Part of a small language model's weights.
Size: 14 layers, vocabulary 8192.
Architecture: RMSNorm before each block, no position embeddings, biases, tied embeddings, ALiBi.
Training: a variant of Adam for these matrices, 529M tokens, 8071 steps.
MLP neurons of a small language model. Each row is named by its layer, matrix (up: input weights) and neuron, and shows model dimensions 0-127. Each number is 200 + 20 x the weight over its row's rms, rounded and kept within 0 to 999.
A block is one neuron, or neurons of one layer that tend to fire together. Before each block is what it responds to, as a language model described it from the Wikipedia text at the highest values.

Before a named source. Function words just before a named source or entity, mainly to in According to and the in in the Bulletin; also table pipes and infobox colons.
L8.up317,195,191,220,226,204,200,221,220,182,216,170,176,201,215,196,210,252,189,207,215,174,198,229,181,183,221,208,193,210,211,199,176,215,209,215,198,198,217,193,215,220,200,194,199,244,203,216,196,175,155,195,195,229,222,189,162,206,200,213,198,208,175,194,216,212,156,201,165,201,208,194,223,219,199,172,187,205,198,198,191,211,218,185,183,213,202,168,196,189,221,197,210,201,204,213,172,183,207,201,203,217,195,220,203,220,215,194,192,198,220,160,191,219,210,188,236,187,217,183,221,217,169,206,212,166,208,209,202
L8.up343,164,193,207,174,204,181,203,171,195,202,205,205,195,185,200,194,188,151,212,206,209,176,202,217,182,195,230,193,190,168,219,178,232,211,200,191,196,170,218,187,212,203,177,199,227,185,189,190,209,184,179,161,216,221,219,210,197,183,188,228,205,148,202,211,257,181,165,169,208,198,214,180,198,185,216,211,186,193,230,178,191,190,199,193,201,226,188,177,204,216,241,206,214,205,218,207,211,216,199,185,213,206,207,177,204,214,177,205,189,219,212,245,182,197,190,205,165,223,221,203,218,175,231,206,220,216,167,218
L8.up510,198,150,181,194,213,189,204,209,193,213,178,175,183,215,223,178,210,185,216,202,217,200,218,221,185,176,208,223,229,217,183,186,231,194,168,205,208,221,216,179,216,174,183,205,208,176,166,187,192,190,198,176,209,238,182,208,200,173,221,191,175,199,170,228,209,202,176,204,195,197,222,213,193,162,206,177,180,199,244,207,215,212,173,182,243,200,194,184,203,192,223,172,213,204,212,176,250,206,193,182,231,167,234,207,240,184,204,171,184,191,181,222,192,208,182,191,192,202,196,181,202,167,219,216,197,273,218,245
L8.up585,193,170,200,191,191,192,223,207,213,234,194,193,169,153,255,190,236,208,191,209,230,189,183,244,175,268,215,228,206,188,211,166,225,200,171,149,228,158,203,162,221,188,170,199,234,217,199,193,181,188,192,184,214,192,196,203,205,202,209,197,161,181,178,208,226,189,223,168,218,217,168,221,185,237,225,203,177,202,221,202,217,199,170,201,193,195,197,200,190,214,212,190,202,184,223,196,213,203,193,180,207,228,240,184,236,199,218,175,193,209,224,205,189,224,187,212,183,190,220,171,185,200,215,188,203,254,210,215
L8.up719,212,201,215,204,197,183,201,230,205,231,179,181,178,222,205,204,227,165,198,220,155,168,214,216,162,209,218,194,183,229,201,204,234,155,208,192,221,184,197,210,208,197,211,170,212,238,202,237,165,172,215,241,192,239,213,216,186,212,190,206,215,179,168,225,222,198,208,179,212,205,211,195,179,179,208,194,187,218,211,211,215,195,166,187,203,212,215,209,166,220,152,217,215,232,210,178,247,207,184,188,236,162,231,202,218,232,221,170,207,218,161,195,198,210,176,187,207,209,216,169,204,198,186,174,200,219,213,210
L8.up1243,172,183,182,212,232,190,229,160,185,187,189,222,154,171,214,195,234,210,225,208,154,214,187,224,214,201,206,223,210,199,238,167,222,201,197,139,205,196,205,224,203,197,193,206,222,182,204,204,190,186,179,199,182,187,166,215,207,207,218,237,207,195,189,221,202,209,194,200,221,169,202,195,184,228,197,208,180,192,209,192,213,224,190,194,217,193,210,188,219,170,181,215,207,224,179,196,224,212,179,190,200,206,189,164,216,188,204,175,223,200,212,163,166,196,171,220,189,209,236,172,233,206,162,210,193,195,208,212
L8.up1257,209,225,219,225,207,217,229,181,147,239,146,200,194,159,227,187,225,175,200,191,176,192,223,185,174,222,208,181,213,223,171,244,251,205,214,204,194,211,213,189,207,192,208,197,205,208,188,230,185,237,182,179,204,222,197,202,196,198,185,209,214,173,168,212,215,221,179,157,210,217,182,194,198,231,242,189,210,164,204,197,212,197,187,205,185,192,172,190,200,212,181,196,203,225,204,175,208,204,210,196,187,183,213,216,191,207,208,208,181,221,216,205,205,204,168,194,175,211,187,176,190,207,214,161,213,250,219,206
L8.up1261,235,230,219,186,232,197,208,184,182,217,205,211,170,173,222,191,216,208,225,234,217,187,233,221,196,171,181,173,190,205,192,181,214,174,197,179,216,193,191,221,204,209,184,159,209,214,181,192,214,188,198,188,181,241,192,216,195,219,219,182,180,175,225,204,198,185,222,180,212,184,171,160,214,194,177,211,190,159,205,207,223,199,204,209,232,208,207,215,189,218,187,204,205,203,213,186,201,193,220,201,209,225,220,201,200,227,193,189,187,215,188,213,186,182,212,224,169,183,235,187,196,196,243,190,177,191,227,181

Preposition after attribution verb. Prepositions right after "According", passives, or past participles (according to, described in, adopted by), plus weaker table row breaks and pipes.
L4.up314,193,191,227,201,236,209,213,197,205,191,232,249,185,164,199,169,224,185,225,204,196,226,222,178,201,202,219,217,200,198,203,215,217,202,217,238,245,171,237,183,254,213,195,219,208,169,187,188,213,200,200,196,227,204,193,198,206,190,147,174,217,182,204,183,196,181,187,193,193,203,206,190,196,171,210,207,182,182,214,176,202,191,209,205,212,206,222,232,167,241,195,210,225,198,198,202,235,211,197,216,190,188,207,233,197,218,206,194,227,202,214,213,193,156,196,189,165,213,189,172,203,219,197,172,179,202,167,204
L4.up543,227,193,192,230,251,235,182,235,208,174,178,198,227,215,205,181,212,168,201,219,185,168,203,183,205,168,185,211,184,236,206,221,178,205,211,201,196,221,209,197,213,211,177,225,182,198,175,223,178,203,208,201,196,176,203,198,237,192,191,229,193,176,169,181,207,209,223,194,196,154,164,236,191,214,201,186,201,202,171,208,190,200,199,181,215,196,222,186,192,221,201,177,163,201,193,180,203,174,199,210,173,182,206,149,196,222,188,187,193,204,209,201,229,178,191,163,206,216,197,187,212,206,166,193,176,226,180,223
L4.up676,181,221,189,208,223,182,174,191,209,202,191,210,196,172,215,174,219,212,186,210,195,162,210,197,197,216,201,187,234,186,192,199,207,193,213,196,181,193,214,203,234,202,212,200,192,212,185,183,191,171,202,192,159,206,227,187,230,197,229,189,206,175,194,226,224,179,213,194,195,163,185,212,211,191,195,201,180,216,213,199,212,215,185,211,194,194,167,197,172,212,204,212,199,200,184,175,222,222,184,210,219,184,219,177,196,208,199,205,209,233,171,245,226,175,234,212,204,226,224,183,146,212,189,234,196,210,219,194
L4.up797,207,192,223,226,198,185,218,211,186,189,190,187,203,198,208,164,194,164,214,225,175,195,186,207,179,175,208,203,204,202,165,200,194,219,226,180,244,166,175,212,235,196,172,236,214,180,200,212,169,221,219,185,199,230,193,209,207,200,208,192,194,176,191,188,221,170,197,203,218,184,217,201,200,157,236,171,185,186,207,188,222,204,200,213,231,198,201,218,206,230,214,192,217,210,216,182,255,218,187,190,210,222,209,188,179,205,224,189,200,183,187,156,194,185,191,194,190,205,203,178,228,218,156,218,181,220,166,202
L4.up849,168,192,237,212,194,201,206,217,176,226,180,204,203,212,201,207,188,171,216,199,189,181,231,204,202,212,209,227,214,198,191,201,238,214,204,204,236,207,204,182,199,191,160,199,220,209,168,181,175,209,195,171,194,187,212,209,174,192,207,237,217,212,197,250,165,216,183,221,213,187,177,243,184,212,230,172,225,181,218,220,193,178,187,206,183,209,191,200,209,242,226,184,184,215,259,191,204,215,187,176,213,192,222,187,191,201,235,187,197,216,218,173,198,196,194,199,164,218,205,207,211,186,171,206,199,184,191,194
L4.up1011,195,194,221,207,215,201,178,205,156,220,174,217,225,208,188,207,234,179,192,187,175,171,183,188,184,228,181,201,206,229,192,221,183,216,210,188,233,235,198,188,201,226,227,208,230,185,187,219,202,230,216,216,172,195,179,195,209,181,180,225,218,200,213,231,211,180,184,161,235,191,208,201,201,155,207,193,191,194,187,231,198,191,198,163,194,166,210,186,189,205,188,189,185,189,179,215,238,220,199,158,197,187,201,194,174,202,203,201,193,171,195,206,203,205,191,228,204,229,195,190,224,184,170,168,184,223,206,193
L4.up1092,205,182,189,227,218,210,210,192,195,202,188,202,177,185,193,167,180,156,195,208,210,226,204,238,195,210,227,227,199,195,228,214,189,193,230,169,204,203,207,214,221,200,202,189,217,212,197,203,198,197,195,184,205,207,200,170,178,205,154,201,194,200,196,219,224,215,192,216,228,202,197,222,187,189,243,215,194,207,217,219,221,173,190,193,188,188,181,197,209,203,222,201,176,202,219,159,226,196,225,201,201,200,173,175,160,216,197,203,179,205,172,208,192,211,192,179,214,204,196,199,206,181,147,211,176,206,215,225
L4.up1273,182,190,227,186,188,199,179,217,189,182,143,199,236,204,209,184,191,201,197,187,222,219,241,215,190,234,240,177,202,182,215,202,177,246,242,199,195,188,201,216,213,202,153,202,225,236,192,177,199,179,173,202,232,198,182,221,223,222,181,214,235,205,213,190,214,167,217,212,225,219,201,233,181,198,182,217,200,205,205,204,222,192,179,202,202,181,199,159,216,215,241,211,179,217,229,162,171,216,163,187,147,194,209,232,226,210,209,200,166,211,181,161,201,212,180,219,215,182,208,197,205,212,205,214,178,177,172,181

Markdown table separator dashes. Fires on the first hyphen after a table header row's |---|, e.g. |---|-, mainly in sports, discography and award tables; rare others: / in 76/sq mi.
L4.up58,204,196,185,179,202,190,182,212,191,222,158,179,214,196,205,202,229,155,246,186,207,190,214,180,185,184,205,200,199,214,193,216,217,181,199,198,152,227,196,190,222,216,164,216,215,215,185,204,197,202,226,196,205,182,230,190,213,171,151,190,163,196,206,188,187,198,226,229,182,225,198,220,202,239,234,187,171,162,191,217,213,202,205,248,218,168,218,159,207,218,224,204,192,234,213,201,192,201,223,184,222,207,195,224,197,137,208,196,192,211,168,183,136,184,211,202,184,189,192,188,174,196,185,199,201,222,191,236
L4.up452,191,204,227,217,200,177,194,218,170,224,174,205,190,213,179,214,200,192,222,222,215,170,179,186,202,201,228,195,210,200,234,207,219,220,182,161,198,216,186,237,228,210,238,248,208,192,189,209,226,211,173,214,247,215,220,197,182,167,235,218,186,222,200,171,214,202,225,195,191,219,184,217,182,212,190,219,181,179,181,216,213,198,232,200,179,172,219,184,169,194,219,222,210,221,200,168,201,194,185,183,194,205,163,184,174,218,240,168,171,223,173,212,221,215,165,197,204,212,189,191,243,215,162,217,191,206,206,206
L4.up654,193,192,181,179,198,219,235,187,191,152,143,211,194,211,227,201,211,187,233,168,179,185,201,197,187,208,215,216,215,221,184,207,206,200,211,158,213,193,224,229,209,183,195,191,221,194,191,214,191,210,209,179,171,248,200,178,219,205,199,215,167,144,165,219,198,201,218,201,196,203,238,201,218,214,222,242,204,176,212,146,189,158,189,230,180,199,214,179,165,195,211,233,211,227,175,177,204,213,187,178,166,226,196,197,200,197,208,242,207,225,179,218,203,167,196,224,189,204,185,185,203,207,165,205,190,223,173,187
L4.up1047,187,189,205,201,195,196,222,230,208,209,170,209,232,226,199,245,229,187,230,175,216,212,227,191,188,220,227,231,211,205,183,174,198,186,210,168,179,238,191,171,214,209,203,198,221,185,211,216,172,191,228,204,213,203,233,199,256,209,176,210,197,192,192,230,165,202,213,200,176,219,229,222,197,224,205,225,182,202,207,235,223,201,215,215,208,189,186,177,237,197,206,221,223,244,210,183,205,198,206,209,212,184,201,191,194,169,214,207,228,203,222,197,154,183,173,229,190,199,180,171,215,199,178,188,176,207,184,224
L4.up1180,177,233,220,220,179,196,246,192,190,216,189,211,198,229,210,215,215,172,208,211,177,225,179,186,199,240,162,204,219,173,156,172,217,198,212,207,190,183,181,215,235,218,185,212,165,170,188,215,207,224,182,248,194,218,202,179,201,179,191,230,207,203,244,216,191,205,191,227,218,206,217,214,202,220,180,209,208,182,194,213,222,192,211,162,193,191,205,175,201,200,191,219,219,214,214,193,185,183,190,221,194,158,196,173,181,246,248,205,181,219,180,208,184,179,197,167,220,207,188,182,199,219,209,210,184,212,217,207
L4.up1182,203,174,226,203,214,197,223,194,202,205,169,184,211,189,241,170,226,183,234,198,155,173,217,153,201,228,198,182,197,178,203,220,167,176,215,165,217,234,218,197,198,204,205,228,191,204,185,206,201,232,230,223,228,211,188,200,201,206,186,201,248,176,223,188,140,149,185,199,193,226,185,215,185,194,199,197,180,191,198,234,190,199,190,185,218,165,190,198,182,206,209,228,214,218,201,199,193,221,196,202,193,186,195,209,203,195,231,175,208,183,229,208,175,140,188,221,213,184,194,198,188,202,180,216,173,192,201,228
L4.up1253,203,193,249,204,202,228,251,206,240,194,170,191,215,182,222,201,227,188,210,168,195,218,256,199,195,186,218,214,212,164,184,181,223,173,202,219,195,227,216,228,200,201,189,239,227,213,184,196,169,219,203,186,222,224,215,200,195,207,194,218,236,161,239,217,208,206,225,208,190,194,213,170,172,237,191,198,195,192,206,189,206,166,228,173,232,216,204,218,198,188,237,213,190,212,175,167,176,188,200,184,185,217,229,194,193,191,217,234,239,210,199,183,177,213,183,214,187,217,229,185,184,212,171,204,187,217,219,214
L4.up1259,216,157,238,217,206,239,204,180,179,194,202,182,226,188,234,197,194,167,227,185,192,175,199,183,210,198,181,175,232,174,212,202,230,166,230,240,205,198,203,202,212,204,217,228,218,252,183,199,193,189,193,154,201,215,224,198,185,147,178,185,209,197,212,195,186,191,230,199,210,235,199,227,185,252,190,228,177,229,210,174,193,185,204,230,220,213,174,193,191,224,227,230,223,214,197,188,204,198,182,219,177,187,219,218,207,220,195,194,191,216,217,240,219,202,192,188,191,187,181,210,202,232,228,187,166,237,203,187

Word-initial fragments in titles. First piece of a word split into sub-tokens, often a consonant cluster opening a quoted song, album or film title, e.g. "Cl(ockwork)", "D(ance)", "Sl(eepers)", "Gl(astonbury)".
L8.up49,204,194,230,219,211,209,209,159,205,204,224,222,205,195,186,226,214,222,181,212,212,200,211,191,189,233,253,182,221,175,209,189,218,188,189,190,180,225,207,221,210,215,199,221,175,218,184,191,213,216,197,182,175,213,197,179,207,193,183,194,193,192,177,218,228,226,243,213,142,191,187,250,173,177,186,196,147,174,174,202,220,226,207,232,214,143,186,187,215,194,201,227,233,226,184,201,195,197,217,191,216,181,202,218,182,189,185,178,199,175,173,225,181,210,180,191,218,189,193,171,215,196,167,158,173,235,194,231
L8.up96,193,176,196,218,192,209,211,204,218,239,183,190,225,196,213,221,225,175,175,170,192,210,223,206,216,195,180,199,212,223,209,194,229,199,197,191,203,235,228,192,193,183,227,173,229,211,199,233,192,229,226,235,198,225,203,198,244,193,196,211,191,210,201,195,189,182,221,191,164,191,217,235,173,211,212,179,126,169,196,214,207,182,151,190,180,182,183,188,216,201,191,221,198,239,203,159,181,219,231,184,222,178,178,212,182,177,227,204,205,190,196,188,172,189,188,194,222,203,193,171,192,181,215,160,184,196,219,198
L8.up170,154,185,226,195,221,166,204,175,200,209,207,240,213,205,186,173,217,190,199,214,224,214,211,250,188,202,220,219,205,218,227,194,222,201,174,179,201,191,213,216,219,209,211,203,229,211,202,220,198,196,146,179,208,218,181,189,228,221,198,189,202,204,191,179,200,194,205,235,212,191,247,199,160,185,166,196,202,202,205,250,168,198,182,209,199,197,218,184,195,201,203,200,219,215,206,211,189,182,209,203,203,184,167,190,212,195,200,204,200,196,181,157,181,201,189,230,175,207,220,208,239,188,199,199,195,201,185,191
L8.up440,201,193,164,213,221,193,209,207,172,232,185,223,200,187,208,193,198,199,212,208,205,211,193,204,196,273,214,209,219,224,218,216,205,208,222,254,211,207,191,146,209,229,254,225,202,203,198,205,201,193,219,206,196,210,242,206,234,197,209,233,195,168,189,202,223,181,201,173,197,189,190,195,198,167,242,175,197,196,211,221,163,207,181,201,195,179,176,176,192,208,196,246,189,207,182,206,218,201,228,192,218,163,218,205,185,220,222,197,153,206,195,196,213,168,235,213,193,187,203,189,176,218,177,201,194,198,214,192
L8.up667,200,206,220,200,243,191,196,173,184,228,179,260,185,228,175,172,261,226,224,198,196,213,214,179,200,188,186,178,200,202,193,184,196,221,180,230,246,192,220,221,205,207,227,216,199,187,213,189,206,220,200,197,238,192,220,181,195,200,226,181,216,194,207,192,221,216,218,218,169,155,216,225,207,195,209,204,182,152,173,215,195,203,238,179,199,224,175,185,212,190,197,231,226,195,189,215,199,191,212,198,207,171,197,201,159,221,219,179,212,209,210,198,165,191,194,195,212,228,221,194,251,178,186,202,187,217,170,186
L8.up856,182,181,224,201,238,208,207,187,165,209,189,230,204,196,174,195,241,248,221,186,219,202,226,219,177,213,248,212,190,219,191,184,188,234,208,211,195,189,208,207,207,212,227,206,222,191,195,237,207,216,177,218,207,216,179,189,185,225,225,198,222,204,201,227,262,221,200,203,168,213,195,218,176,229,214,202,203,175,204,183,204,189,240,160,207,181,176,180,208,216,176,189,202,203,172,200,220,228,212,196,209,170,210,213,191,212,214,203,157,210,166,199,187,177,167,232,232,227,173,192,193,198,204,189,203,159,181,191
L8.up924,221,181,209,217,239,194,202,205,177,202,190,217,240,214,200,194,202,188,217,194,199,209,200,186,177,206,252,171,194,203,192,226,198,232,180,195,220,227,201,219,192,225,198,195,233,201,200,210,193,221,209,173,205,244,203,193,229,205,177,205,179,212,206,203,217,200,209,171,196,178,214,229,187,207,180,192,170,204,185,193,201,210,162,212,199,189,205,202,196,221,196,233,210,217,229,233,192,201,142,188,205,181,203,211,206,206,234,228,149,218,210,195,190,247,167,204,212,216,168,167,200,188,226,177,204,213,177,223
L8.up1182,191,171,228,214,211,161,192,211,192,204,214,222,215,171,217,192,237,192,224,187,217,210,211,187,178,172,210,240,207,229,221,208,181,202,211,212,196,232,209,185,245,194,181,189,234,223,163,193,188,234,214,195,187,234,176,212,213,172,173,191,221,202,208,210,203,186,215,211,162,189,231,223,186,214,223,185,186,202,193,214,205,187,196,193,211,165,183,185,201,213,221,222,207,204,213,214,194,186,206,188,197,197,211,221,196,171,184,192,239,189,206,240,176,188,179,184,201,214,165,188,229,221,160,193,201,196,208,188

Word-start fragments, infobox colons. Mostly the colon after "Language" in film infoboxes; otherwise first pieces of split words or names, such as New(gate), Sl(oane), Cl(imate).
L5.up564,196,212,242,203,200,180,205,202,196,206,182,216,197,224,216,218,194,190,197,221,193,182,192,184,188,175,269,190,194,187,188,208,208,206,169,211,196,194,209,188,207,183,204,240,199,216,197,188,170,239,176,205,215,224,171,214,234,211,177,209,215,216,140,170,199,236,186,214,186,177,226,183,190,195,232,214,171,191,195,207,188,218,239,191,240,184,197,200,198,205,209,216,211,219,197,206,218,191,163,207,182,170,191,203,185,200,213,201,204,195,187,246,229,194,197,170,168,208,183,186,255,182,179,190,185,213,191,220

Prepositions and heading markers. Prepositions that introduce a following name, place or date (of, by, to, from, such as University of, awarded by, by 2017), and the first = of a wiki section heading after a blank line.
L5.up596,226,178,152,210,232,188,216,193,212,203,205,225,199,199,221,181,236,175,209,212,173,221,183,202,213,195,175,188,190,219,226,194,202,199,215,197,219,202,199,178,208,177,186,220,215,216,182,164,201,206,222,204,223,201,179,211,221,209,218,194,183,186,168,172,192,209,192,161,173,181,190,202,164,203,208,202,197,164,182,186,205,188,182,203,194,181,186,196,182,254,196,218,228,215,170,181,213,200,224,195,248,164,231,168,197,189,178,159,221,216,166,227,202,170,200,210,192,223,219,203,182,182,215,219,197,218,177,207